MLP neurons of a small language model. Each row is named by its layer, matrix (gate and up: input weights) and neuron, and shows model dimensions 144-239. Each number is 200 + 30 x the weight over its row's rms, rounded and kept within 0 to 999. A neuron's up and down rows have the sign that makes its largest values positive.
After each neuron's rows, "fires after" lists the tokens most often just before its 100 highest values on Wikipedia text that the model never trained on.

L5.gate2,272,223,175,166,202,225,236,210,194,223,171,143,175,199,201,153,207,198,164,277,198,205,176,216,147,187,171,215,236,187,240,179,194,196,223,180,215,174,232,129,172,195,205,146,161,211,211,212,205,242,236,209,171,225,196,245,218,228,199,230,186,225,211,203,166,248,212,190,194,256,147,222,171,200,147,245,228,253,200,176,167,200,205,213,194,170,223,179,128,221,148,169,155,176,248,234
L5.up2,173,201,243,146,189,251,145,212,201,202,194,146,161,215,204,221,152,196,245,213,217,203,229,217,213,190,216,219,215,180,159,179,187,165,193,188,215,262,224,242,166,187,171,192,231,193,182,260,186,193,284,158,219,214,167,156,137,230,175,249,183,255,211,226,212,216,204,166,221,190,211,219,159,154,217,216,209,250,182,165,188,243,178,162,221,178,242,257,154,178,119,206,218,184,196,260
fires after: " ", " August", "°", " November"

L2.gate216,203,147,172,219,197,205,173,203,131,214,229,185,161,221,224,151,148,229,210,191,205,195,270,208,199,202,220,198,197,198,233,156,161,223,204,186,217,202,222,194,187,183,183,142,150,204,173,200,238,213,184,230,207,201,196,217,240,172,181,240,197,235,181,192,212,215,259,239,206,193,129,191,179,206,194,192,189,224,156,242,183,194,197,210,184,162,194,200,173,217,187,198,206,220,179,166
L2.up216,211,205,182,178,183,187,211,199,187,186,182,251,170,237,250,265,185,169,187,147,241,172,232,198,196,177,245,205,158,161,245,187,191,224,230,187,175,184,240,229,172,224,195,220,196,112,212,183,166,140,163,194,195,192,210,251,216,210,210,226,238,230,206,199,207,223,210,225,174,193,158,163,202,189,204,193,195,211,190,203,210,221,178,166,218,189,164,226,170,207,210,155,189,226,208,136
fires after: " (", " \"", "(", "S", ".C", "N"

L2.gate212,226,200,236,141,206,202,190,211,212,187,119,203,241,223,171,227,181,207,213,172,219,164,225,187,197,200,161,173,214,235,239,193,186,225,213,198,146,244,197,130,173,141,220,230,205,167,163,196,151,166,166,218,266,236,169,175,117,176,235,193,152,186,183,203,196,189,197,182,256,140,174,211,222,130,165,199,120,185,209,203,159,233,209,198,194,182,213,171,224,173,227,214,231,201,227,228
L2.up212,204,220,241,165,240,249,234,204,194,197,164,134,207,170,184,212,205,241,215,215,177,191,227,191,167,193,167,194,186,210,179,240,220,226,189,205,144,178,227,162,177,217,227,212,210,213,157,201,181,238,221,219,173,245,177,167,220,181,187,176,215,132,240,231,206,194,201,194,199,180,232,228,201,225,159,189,170,198,216,226,203,187,116,200,241,209,215,174,196,176,228,205,207,219,144,222
fires after: "2", "3", "8", "1", "f", "4"

L5.gate352,258,150,209,245,147,189,200,210,247,229,147,204,110,224,185,214,135,208,172,219,202,147,218,157,170,168,229,141,154,193,139,202,167,184,231,242,202,179,208,201,173,167,236,138,177,224,211,194,209,231,213,213,227,249,180,268,142,242,240,217,210,182,169,207,247,208,153,201,192,227,197,179,197,224,133,199,218,162,186,165,182,205,228,180,161,234,245,201,210,180,188,190,235,165,248,172
L5.up352,231,255,208,167,134,181,204,194,204,212,219,216,165,192,207,174,198,183,235,202,158,208,185,186,178,179,217,90,154,186,226,161,240,147,176,178,180,228,216,185,147,220,207,222,210,178,167,208,185,182,184,219,227,201,207,176,207,189,197,171,157,170,192,172,251,172,196,201,264,230,166,191,234,198,143,209,165,179,185,175,156,205,189,182,188,245,260,168,183,177,173,192,174,226,183,188
fires after: " the", " mid", " "

L5.gate788,206,231,184,214,219,202,195,213,208,207,159,223,238,254,212,170,210,200,180,204,182,198,241,177,194,164,185,216,178,206,170,202,226,168,219,209,215,189,188,206,202,186,254,172,146,234,162,214,255,189,222,265,226,224,212,162,223,172,183,151,218,188,216,179,164,207,221,219,200,222,189,204,183,177,218,139,252,261,212,159,175,205,185,185,203,184,198,226,170,229,254,180,192,228,206,205
L5.up788,183,268,194,213,197,205,181,244,176,238,184,172,211,206,197,213,178,235,239,152,196,175,196,225,235,189,250,166,192,166,158,204,188,252,211,232,203,195,200,244,165,167,212,158,163,256,210,145,187,228,221,204,184,152,201,240,188,172,203,185,152,222,209,211,222,196,204,158,211,132,215,192,219,195,209,202,203,244,220,232,175,223,201,201,237,239,186,201,151,183,153,237,148,216,198,219
fires after: " ", " on", " On", "On", " in"

L2.gate671,235,206,194,177,205,167,189,246,234,280,223,216,183,122,211,210,189,217,271,187,237,214,212,205,201,145,217,199,149,175,222,214,176,150,192,198,176,196,182,175,217,197,226,156,194,213,163,240,190,161,190,242,182,176,199,194,169,200,221,183,159,206,167,185,208,234,198,249,183,207,170,224,222,255,196,180,166,237,184,224,256,177,222,171,240,132,219,168,200,159,217,220,148,254,180,182
L2.up671,235,255,149,203,156,183,180,204,141,206,216,165,193,181,233,233,226,224,233,187,190,215,188,148,185,205,169,226,242,194,241,189,170,234,189,142,160,205,129,224,189,217,245,163,186,183,184,180,221,146,259,218,234,184,226,186,194,186,214,110,220,200,162,220,179,277,202,204,262,194,164,212,196,194,210,156,243,193,229,226,179,195,195,175,216,211,219,160,198,239,195,225,191,181,208,191
fires after: " ", "T", "\n", "C", ","

L2.gate947,224,240,208,219,218,221,195,198,179,215,191,181,173,184,197,197,219,235,212,186,180,235,197,149,212,244,171,234,175,251,187,205,204,197,207,262,197,220,240,224,245,227,217,192,223,184,172,177,156,181,188,184,230,216,225,181,247,232,173,208,152,178,230,187,180,187,175,164,160,189,230,179,177,281,137,245,213,193,218,160,219,173,149,218,207,169,264,234,201,149,211,214,183,100,211,177
L2.up947,252,121,202,210,184,217,166,204,231,162,213,181,233,233,172,217,184,196,184,178,263,152,213,196,179,214,196,169,238,234,199,174,209,215,258,233,228,250,194,197,193,184,197,220,197,188,198,160,235,214,232,183,141,194,218,212,150,246,233,173,211,227,183,179,249,243,233,206,159,238,144,184,220,160,171,211,220,187,215,218,186,217,221,255,197,252,208,249,229,247,214,216,206,175,213,230
fires after: "9", "0", "1", "2"

L5.gate198,206,201,207,196,204,165,220,202,154,188,216,223,276,229,145,179,213,261,226,183,173,212,258,237,209,248,192,175,221,234,208,249,209,233,235,287,179,207,174,185,209,216,196,194,211,182,187,227,188,146,173,181,200,182,268,224,184,211,164,156,219,210,144,188,129,241,165,174,188,232,200,158,113,142,245,162,165,209,227,171,227,225,236,210,203,186,211,234,191,241,265,237,206,213,199,206
L5.up198,180,222,278,205,233,172,216,184,214,256,243,191,240,217,184,184,239,191,208,224,223,181,213,215,154,219,237,169,269,163,173,178,234,226,240,254,212,182,221,177,199,237,178,162,178,163,203,170,214,175,234,248,243,181,263,217,194,202,197,183,233,246,220,170,133,192,238,186,213,206,201,201,103,148,255,191,217,171,172,168,171,201,150,204,171,196,226,231,185,227,220,235,199,177,206,165
fires after: " |", "|"

L2.gate290,221,160,239,232,211,178,180,157,212,190,228,168,226,214,224,220,212,191,145,194,213,214,246,194,117,263,150,172,178,158,215,220,263,272,201,241,235,152,196,197,164,242,226,209,211,183,168,189,241,149,217,255,173,221,207,169,193,245,147,178,231,203,186,231,166,211,173,210,213,228,127,151,196,213,167,179,199,242,181,198,217,207,225,209,214,196,155,191,226,213,158,226,195,209,131,216
L2.up290,189,218,171,198,204,204,191,186,184,202,184,235,224,183,215,236,171,174,217,208,254,207,227,204,153,155,175,156,199,144,189,225,255,219,238,193,125,195,212,215,213,220,191,239,211,200,195,211,191,171,208,207,210,243,195,232,225,268,224,222,286,210,177,188,191,245,167,237,185,189,132,218,166,206,189,144,171,244,175,178,206,229,208,226,249,200,156,226,199,235,191,187,194,197,196,204
fires after: " \"", " (", "===", "==", "\""

L5.gate949,279,240,183,195,195,170,171,227,188,222,209,239,208,194,175,197,217,217,216,108,229,248,192,158,152,208,187,215,168,207,209,176,217,260,195,138,224,208,191,211,216,188,229,169,199,210,175,253,229,176,257,152,180,170,172,157,178,171,111,230,206,235,188,172,221,275,230,188,187,217,152,198,244,235,196,211,209,238,238,239,165,241,199,232,230,185,209,207,181,184,192,183,126,203,208,183
L5.up949,208,245,142,186,155,227,173,189,177,208,168,200,250,220,209,205,244,227,146,202,248,222,204,163,182,147,207,221,219,213,221,228,201,215,222,220,238,192,164,216,261,194,226,210,209,227,207,230,225,229,208,131,215,151,186,184,176,113,206,256,162,162,196,197,240,227,149,145,173,212,123,131,175,165,183,224,200,189,207,193,199,224,231,168,188,232,217,242,205,223,202,192,167,159,202,211
fires after: " ", "1", "2", "3"

L5.gate608,292,238,239,195,224,236,188,170,238,185,217,207,253,163,208,242,177,250,172,169,250,199,176,220,241,235,245,222,222,201,228,163,231,189,213,176,190,199,211,174,168,216,214,209,187,192,212,207,208,161,206,247,195,229,180,159,189,280,238,232,219,206,222,235,193,203,180,222,232,207,190,194,217,200,162,224,197,228,213,235,223,137,121,200,229,215,186,230,180,226,167,226,173,200,221,123
L5.up608,194,230,206,181,219,228,201,223,202,194,189,213,206,209,199,180,153,210,189,225,195,215,237,189,204,236,251,230,242,131,187,195,221,199,224,240,200,224,222,176,197,234,190,235,228,238,182,172,150,202,165,198,146,219,241,176,167,183,215,175,195,218,218,207,193,159,177,234,165,200,217,188,203,206,179,193,231,197,150,206,215,226,205,226,206,199,233,199,204,202,194,221,189,173,245,176
fires after: "′", "4", "″W", "3", "0", "5"

L2.gate445,224,200,197,209,203,172,229,211,226,211,170,218,183,255,218,202,225,211,175,171,179,228,204,210,206,145,168,201,164,208,195,187,225,165,185,213,206,238,219,207,176,165,225,211,229,269,172,167,219,193,177,216,257,163,194,173,168,191,196,213,231,213,164,227,222,149,234,212,233,160,178,185,165,224,213,198,160,176,172,156,186,173,193,212,220,204,242,212,168,162,168,140,196,182,136,189
L2.up445,212,174,185,163,163,205,209,166,207,189,218,199,185,189,204,178,228,214,210,185,214,164,185,237,203,147,184,212,194,220,195,195,237,177,171,178,170,215,273,171,256,135,226,225,232,278,132,189,239,198,214,200,256,203,119,188,189,179,204,221,227,169,191,220,233,168,157,206,242,240,241,218,208,192,145,239,168,224,196,143,183,189,233,199,177,236,190,192,168,162,191,190,181,166,208,231
fires after: " |", " +", ":", " place", " (", "5"

L2.gate40,184,140,246,184,198,201,213,193,162,167,191,170,255,178,213,208,241,164,186,223,191,201,174,176,193,211,238,253,174,188,174,187,202,183,193,190,225,181,195,211,238,294,220,200,216,192,175,180,186,180,125,197,223,241,234,217,168,178,196,191,225,165,182,194,220,240,224,175,171,181,212,197,229,223,207,190,178,274,187,192,205,224,171,122,206,143,251,176,198,184,216,175,194,126,219,191
L2.up40,237,231,195,209,229,158,159,183,180,179,205,144,241,243,231,175,227,222,267,199,245,169,180,193,202,258,186,282,181,160,156,198,166,180,151,147,187,203,187,221,224,182,237,225,220,220,227,244,228,216,221,193,176,215,204,161,195,196,235,204,172,197,226,171,250,142,172,169,185,209,198,189,215,177,177,203,144,213,207,193,191,163,199,148,195,267,216,258,229,217,127,227,203,199,243,199
fires after: " |\n", ")\n\n", "\n", "-"

L5.gate315,181,248,170,265,168,205,201,181,212,171,152,186,190,231,236,236,236,183,162,198,214,183,145,177,163,228,193,180,175,222,215,193,158,172,240,186,190,174,174,196,197,215,166,175,168,263,195,234,232,205,197,203,209,172,218,202,220,194,167,227,209,174,199,234,147,215,204,200,234,235,164,184,203,224,183,205,163,163,232,199,173,204,179,220,182,179,276,198,173,153,184,216,255,168,189,201
L5.up315,207,229,222,232,158,187,168,184,225,247,163,228,148,178,208,147,163,197,235,189,242,200,202,245,212,218,231,155,128,189,166,176,194,235,192,201,170,203,153,229,194,168,205,216,215,258,194,221,219,192,215,182,169,172,182,185,188,247,201,189,237,291,191,252,165,167,173,178,191,217,218,172,181,190,191,181,197,209,192,224,161,174,240,239,168,206,237,201,191,214,208,189,205,207,254,227
fires after: "0", "1", "7", "3", "2", "5"

L2.gate899,238,178,213,230,272,152,203,182,171,170,206,237,183,200,224,200,203,94,186,177,186,205,191,233,194,132,136,199,146,215,197,202,259,190,188,226,245,214,223,191,240,239,209,159,192,180,205,237,229,217,186,172,218,144,190,235,203,194,213,162,232,217,207,201,185,229,227,230,176,199,203,154,233,164,161,221,155,196,232,231,182,202,216,216,175,198,219,176,195,176,155,183,192,232,226,216
L2.up899,213,198,177,216,156,220,150,204,172,183,193,218,186,194,257,206,224,204,194,249,193,229,180,154,167,128,144,193,196,192,239,148,209,208,157,181,192,210,240,198,249,207,222,176,210,201,246,207,233,257,164,136,219,146,198,149,222,301,169,197,228,195,241,228,186,194,219,200,218,151,250,163,231,198,200,216,200,256,193,209,232,216,209,204,179,211,224,204,172,214,169,194,220,193,208,161
fires after: "–", " (", " inter"

L5.gate421,184,211,187,208,150,211,235,234,217,151,219,192,233,224,218,204,185,235,199,234,195,217,181,178,208,217,214,203,239,168,214,191,159,137,248,175,189,223,223,218,188,224,223,186,227,202,250,225,263,189,163,160,175,200,157,192,218,237,216,182,248,156,151,191,185,210,202,195,211,181,245,202,199,227,272,219,220,224,185,256,205,217,238,207,173,198,188,209,230,203,200,270,192,223,141,198
L5.up421,231,206,212,206,174,179,214,215,206,220,232,198,228,236,211,215,228,180,230,244,165,230,177,148,169,171,233,215,189,216,237,218,218,176,157,229,203,238,178,187,164,190,225,208,245,215,214,215,215,218,151,172,187,217,284,244,219,250,160,186,154,188,186,218,258,172,164,154,210,195,136,221,240,150,214,187,171,263,192,217,232,212,186,173,185,182,244,193,165,236,252,200,164,191,140,217
fires after: "9", "0", "8"

L5.gate533,162,192,221,188,190,230,259,178,227,232,195,182,224,207,174,184,225,219,281,152,255,201,171,195,194,229,202,256,217,252,233,193,170,225,196,200,184,196,195,184,201,194,222,188,190,190,193,266,218,213,234,160,203,193,177,243,171,199,250,224,175,168,189,212,186,225,177,194,178,126,183,188,226,217,139,145,223,186,195,206,194,155,181,158,279,314,140,202,207,199,192,203,182,208,288,150
L5.up533,227,212,213,194,158,214,192,200,176,232,240,179,192,194,162,188,187,215,203,199,198,132,196,270,229,214,180,208,199,163,160,180,188,216,225,213,200,187,182,196,233,248,235,224,229,230,225,218,241,183,205,257,246,226,230,226,254,164,192,200,192,201,241,212,209,189,255,160,217,204,151,180,207,200,187,223,218,204,220,231,208,176,218,177,159,171,178,206,192,220,144,236,178,205,269,198
fires after: "1", "0", "6", "7", "9", "5"

L2.gate563,197,169,229,241,229,211,170,220,201,143,188,188,183,227,242,181,186,139,192,218,234,217,222,191,148,164,200,152,208,184,171,181,172,255,186,149,232,247,214,250,226,209,119,159,237,203,182,174,158,230,152,188,144,158,128,246,165,161,188,201,243,183,213,203,113,244,217,233,212,239,197,160,264,178,190,193,161,203,254,178,192,220,200,158,217,173,187,189,203,241,185,222,221,214,145,189
L2.up563,149,241,209,148,224,193,191,160,205,160,176,158,203,184,259,224,225,205,213,186,246,236,227,220,155,247,184,186,212,245,193,195,208,205,147,195,218,202,219,202,185,205,220,192,209,194,241,208,250,231,258,210,215,154,169,193,195,177,124,158,156,223,232,210,203,224,179,221,159,181,239,141,182,169,210,219,215,258,214,183,180,232,214,155,227,164,218,225,170,200,197,219,231,231,188,222
fires after: " (", " \"", " un", "-", "S", " ["

L5.gate456,214,213,229,215,175,181,234,184,208,120,199,193,186,199,200,239,192,210,199,185,150,195,246,238,218,224,140,235,183,216,217,168,238,213,144,252,190,223,214,216,179,193,239,175,193,180,209,239,260,186,213,181,172,169,181,147,234,203,181,156,196,225,213,203,225,205,212,189,251,207,263,228,212,187,147,251,227,206,157,159,199,202,177,199,218,190,177,234,170,180,174,195,208,183,210,234
L5.up456,195,213,214,176,202,175,200,178,299,221,174,224,230,223,208,195,247,172,172,173,250,238,156,226,197,212,198,187,258,166,174,155,191,231,245,233,221,212,220,206,149,196,220,182,179,197,156,205,181,244,230,160,212,200,198,156,176,217,197,246,172,238,198,184,165,230,176,191,173,215,238,265,205,203,184,270,196,158,232,189,194,209,218,257,201,124,232,212,178,171,225,229,155,223,185,161
fires after: " |", "|", "==", " Republic"

L5.gate172,187,198,164,178,187,176,215,196,191,215,167,173,220,213,206,188,189,251,172,163,241,166,190,162,166,173,160,215,160,175,211,169,199,216,193,156,182,181,216,210,205,186,219,204,187,175,240,182,180,257,211,178,207,219,158,229,187,200,207,199,227,213,188,215,285,232,198,211,157,175,201,211,145,209,156,233,243,216,208,145,149,176,201,227,234,234,173,189,237,191,161,197,254,219,219,151
L5.up172,210,241,163,195,225,217,190,163,146,183,106,183,186,149,214,177,211,204,181,230,212,165,228,220,180,236,187,179,174,150,174,187,211,203,197,212,189,245,166,221,232,175,294,229,134,214,201,202,180,194,228,173,171,203,190,263,181,217,226,179,161,166,182,194,195,256,225,216,172,194,205,190,191,161,188,192,220,224,217,201,204,226,149,228,226,207,201,172,191,258,147,162,149,169,182,159
fires after: " ", " Serie", " Sheet"

L5.gate876,246,188,158,187,223,205,128,192,219,175,146,166,179,203,235,189,214,186,202,196,196,265,212,199,189,154,179,248,184,189,249,193,216,172,146,239,160,221,190,218,186,245,215,169,219,196,249,158,193,200,176,206,176,179,188,143,247,208,257,270,182,174,247,198,213,194,210,140,239,225,233,183,213,190,186,259,200,182,155,229,233,197,153,206,181,180,180,223,192,221,242,172,213,210,238,186
L5.up876,202,217,209,244,204,198,199,199,143,194,197,220,172,191,170,247,187,209,128,198,153,156,197,240,219,227,215,176,162,230,217,156,193,199,209,174,258,216,162,244,211,165,235,183,159,212,196,212,171,207,232,233,212,219,241,227,201,169,234,182,184,136,235,232,246,240,185,204,194,187,184,222,230,229,166,237,214,203,185,177,198,221,136,222,226,185,195,171,266,220,205,196,204,281,217,258
fires after: "1", "2", " T", " (", " pen"

L2.gate302,221,176,204,140,174,239,148,230,218,191,198,202,197,186,188,234,192,184,235,200,228,201,165,204,163,169,273,200,239,167,184,184,210,193,159,241,252,172,197,217,220,199,174,211,195,247,166,202,243,208,201,207,160,224,176,178,154,150,248,152,241,208,266,233,204,151,192,258,209,238,261,197,219,216,185,232,226,226,162,172,143,191,254,147,216,195,168,218,215,174,215,203,161,198,165,174
L2.up302,244,185,198,182,214,237,174,188,231,157,178,158,215,212,202,234,184,213,164,191,211,235,171,203,218,171,195,209,220,162,218,161,289,195,188,185,204,255,230,251,178,194,234,218,181,184,186,275,165,185,184,216,190,254,209,213,209,218,149,231,222,185,178,258,223,231,260,242,186,228,215,168,192,220,177,225,163,200,138,171,197,220,169,204,189,190,204,175,180,272,245,196,191,220,178,194
fires after: " V", "B", " F", " B", " M", " NLD"

L5.gate237,189,223,216,286,174,215,213,181,203,152,209,171,190,234,247,204,189,179,231,156,223,249,177,183,219,223,163,197,170,210,160,186,232,182,223,236,209,191,177,209,143,178,175,182,246,205,200,138,220,227,168,201,190,225,206,190,135,204,183,178,200,178,218,222,239,184,198,99,281,241,195,167,212,164,140,184,240,158,206,207,167,200,220,208,234,181,222,209,214,219,190,126,150,237,253,159
L5.up237,149,237,215,189,198,199,182,209,228,164,149,213,206,214,199,216,177,198,229,195,285,183,202,201,220,207,167,162,213,213,157,184,217,184,201,243,171,196,148,177,186,246,226,142,182,138,221,186,220,112,131,224,221,129,189,183,237,174,202,189,153,140,186,227,192,222,151,186,196,223,198,211,223,221,232,181,183,195,190,209,239,190,272,208,233,244,174,191,218,194,185,212,192,217,219,235
fires after: ".", ",", "0"

L2.gate561,220,178,195,232,195,177,210,244,180,214,213,206,232,190,170,202,147,210,202,220,215,241,173,209,180,189,208,206,196,184,182,177,216,185,236,190,229,212,185,180,179,165,115,153,240,180,202,204,198,181,185,262,175,205,204,207,171,199,121,210,252,189,285,207,168,159,185,216,210,195,231,198,184,239,247,236,153,174,170,176,218,213,217,245,196,183,194,205,192,184,193,170,193,221,276,209
L2.up561,152,265,220,171,206,217,192,193,194,231,183,204,161,243,217,236,163,190,170,192,179,231,248,221,251,199,234,220,211,200,210,190,251,168,206,222,258,164,208,155,140,233,190,194,243,229,192,204,202,155,183,160,201,196,250,162,181,198,209,198,181,197,180,208,183,232,184,215,156,194,212,256,220,267,198,180,239,221,236,224,179,199,205,173,157,179,247,236,259,184,190,199,233,206,184,193
fires after: " (", " \"", "(", "/"

L5.gate223,164,208,176,176,193,221,197,187,189,248,186,186,197,184,222,253,142,211,167,231,235,215,236,220,151,251,163,208,201,226,144,214,229,193,175,227,251,184,222,248,193,142,203,161,194,245,154,201,208,195,170,253,171,199,203,219,174,198,181,211,182,214,231,189,250,200,183,188,239,195,178,177,176,218,257,201,203,208,182,178,158,194,252,167,147,162,255,183,230,148,212,179,232,233,209,183
L5.up223,247,171,170,221,223,194,208,204,233,214,183,222,188,236,215,170,258,197,201,204,200,275,200,189,211,127,202,221,238,187,172,181,231,205,208,168,196,168,199,192,184,228,215,193,189,184,213,202,230,203,192,168,204,165,260,161,220,219,222,183,214,189,154,164,269,221,257,180,213,188,210,179,208,233,187,175,157,165,207,225,171,184,181,211,184,206,171,201,230,219,233,240,239,200,211,195
fires after: "–", "9", "-"

L5.gate663,221,188,170,214,197,192,144,191,200,194,181,212,235,164,135,208,256,189,190,203,197,211,237,211,205,173,168,184,248,182,206,215,222,147,174,203,200,230,199,178,159,178,208,185,175,148,215,199,223,235,189,165,207,174,150,243,189,219,232,239,170,211,215,120,205,267,183,172,214,186,175,207,230,196,241,211,170,168,187,227,184,194,182,221,197,222,215,214,205,229,229,194,265,229,146,209
L5.up663,215,187,216,233,214,205,202,215,210,244,215,207,216,154,203,246,231,171,202,200,235,241,212,212,171,193,196,252,232,238,243,214,158,212,264,219,194,165,199,226,193,180,220,172,184,201,235,223,257,151,200,190,255,181,201,279,210,209,205,228,227,141,222,186,188,192,223,187,163,224,133,209,204,179,153,204,230,217,176,232,232,219,124,158,223,202,201,165,211,221,168,230,205,202,194,198
fires after: "4", "0", "5", "2", "1", "3"

L2.gate124,223,196,216,204,177,210,139,172,225,206,175,184,181,217,271,233,225,200,255,194,214,295,211,175,194,205,240,188,158,250,169,185,231,213,223,211,184,160,248,174,205,215,219,202,173,183,181,216,217,210,181,165,205,258,206,192,190,182,143,249,173,209,156,219,227,151,187,158,137,216,185,241,149,264,172,219,172,202,236,243,169,202,195,183,226,174,155,152,198,208,167,227,174,197,209,198
L2.up124,201,220,187,174,182,208,172,191,216,215,168,190,222,237,238,234,212,211,237,228,232,245,152,191,223,207,218,217,182,262,176,237,228,239,180,197,163,232,171,219,179,157,233,180,220,207,195,269,176,168,198,187,194,262,226,203,194,207,188,197,209,188,227,185,259,163,174,193,159,201,201,196,195,211,200,222,146,187,201,268,165,175,214,189,227,189,215,167,194,208,229,223,158,155,234,245
fires after: " B", " F", "aka", "F", " Crus", "p"

L2.gate964,168,208,268,173,212,244,190,231,244,182,167,206,187,239,223,209,234,217,215,182,258,218,210,199,186,230,136,207,156,198,194,240,179,180,170,244,167,196,189,186,207,275,187,165,195,202,246,221,208,213,201,172,218,187,204,225,161,164,243,148,156,162,184,209,227,242,167,231,173,171,186,213,244,237,194,218,166,208,207,209,192,221,152,221,209,247,235,220,233,220,210,192,191,225,190,154
L2.up964,164,265,103,182,199,137,267,187,209,179,212,205,195,184,225,151,202,210,196,169,149,151,110,190,194,152,202,195,204,193,169,216,211,189,187,146,214,206,219,258,235,223,210,200,231,164,191,169,182,206,181,173,228,179,165,215,162,248,212,229,150,196,156,179,229,239,244,290,156,214,224,262,230,172,178,161,142,294,230,193,153,209,219,218,191,213,189,216,191,217,108,220,222,198,185,217
fires after: " ", "′", "-"

L5.gate872,204,203,187,161,217,173,230,204,180,246,211,201,181,238,212,222,164,189,220,154,231,222,200,171,234,227,254,232,251,192,164,220,204,187,201,180,200,229,218,182,229,191,253,208,271,148,170,225,232,167,253,214,218,209,208,171,202,208,205,223,182,277,171,197,246,181,234,210,193,210,197,138,236,187,201,223,221,215,141,184,208,252,205,207,212,198,202,183,192,217,196,226,195,198,203,183
L5.up872,265,225,181,205,195,220,266,186,217,205,229,221,208,209,175,238,198,241,157,268,214,222,168,175,232,269,161,194,192,168,212,175,203,228,199,169,239,244,208,207,182,240,234,232,136,259,162,151,196,223,197,166,175,180,198,193,178,266,244,260,212,191,173,222,146,161,221,220,217,207,210,223,258,222,193,209,164,208,212,179,168,166,234,207,173,181,209,197,243,227,208,146,201,266,127,160
fires after: "9", "0", " ", "1", "–"

L5.gate190,184,191,198,223,274,167,261,196,193,235,236,216,245,187,229,198,205,198,171,206,214,149,203,246,173,177,243,175,164,207,222,217,234,236,215,221,206,190,195,179,194,206,196,208,186,199,195,154,222,202,214,206,166,177,188,193,179,185,221,203,209,154,223,223,233,190,175,220,183,200,200,168,229,182,159,203,210,179,147,199,182,195,212,253,180,165,237,189,245,210,199,189,224,177,243,224
L5.up190,242,256,189,206,174,143,198,204,177,232,204,222,200,160,228,189,167,211,167,197,269,177,218,180,178,283,211,245,193,157,188,194,210,149,182,202,224,131,232,227,223,208,200,180,235,158,207,190,178,202,205,202,215,219,182,229,231,212,159,187,246,225,193,188,232,236,193,202,201,247,200,238,225,178,193,172,191,245,173,150,134,232,152,163,187,231,171,188,269,146,240,255,228,242,230,213
fires after: " Al", " (", " \"", ".\n\n", "===", "B"

L2.gate145,192,173,218,234,185,224,213,209,190,206,193,137,230,189,222,175,161,203,152,225,216,176,209,193,206,157,250,215,196,190,166,204,239,232,188,262,210,258,236,193,196,184,178,189,213,215,255,198,237,132,200,186,180,209,185,218,173,234,157,215,179,192,211,173,166,183,175,143,144,203,164,232,217,183,175,240,212,203,159,198,220,184,190,224,206,175,228,201,155,180,187,209,196,140,240,124
L2.up145,183,180,233,213,212,192,199,174,205,174,278,169,227,208,208,191,179,230,202,170,226,260,186,275,222,257,231,213,176,179,168,229,208,163,197,267,193,276,170,199,203,228,246,188,183,184,200,141,215,176,146,233,233,259,206,198,210,216,188,262,203,182,229,173,174,172,200,183,213,218,180,198,172,136,238,206,180,212,216,199,233,176,202,241,170,219,177,183,160,197,214,194,259,242,267,195
fires after: "9", "0", " was"

L5.gate105,152,283,263,201,200,155,220,190,181,203,201,165,201,272,237,253,168,228,241,174,245,189,190,235,251,249,237,214,173,210,168,193,246,211,209,198,217,221,202,147,173,227,164,110,189,270,196,207,230,166,206,239,177,217,237,176,174,176,206,194,179,251,175,189,173,214,142,189,164,183,197,162,156,180,136,230,214,210,221,253,197,162,197,180,220,173,219,204,206,214,221,217,205,206,242,222
L5.up105,154,167,201,209,153,180,195,212,143,192,191,201,269,245,232,222,165,188,222,143,213,251,193,160,262,199,228,192,222,145,182,185,276,186,200,179,242,201,216,188,210,179,197,179,181,205,185,157,192,239,186,238,271,190,175,238,194,138,170,159,193,164,213,205,188,193,186,191,217,243,182,197,212,181,238,143,232,136,174,132,186,200,192,246,167,225,209,216,218,220,205,162,258,155,210,207
fires after: "0", "5", "6", "4", "7", " "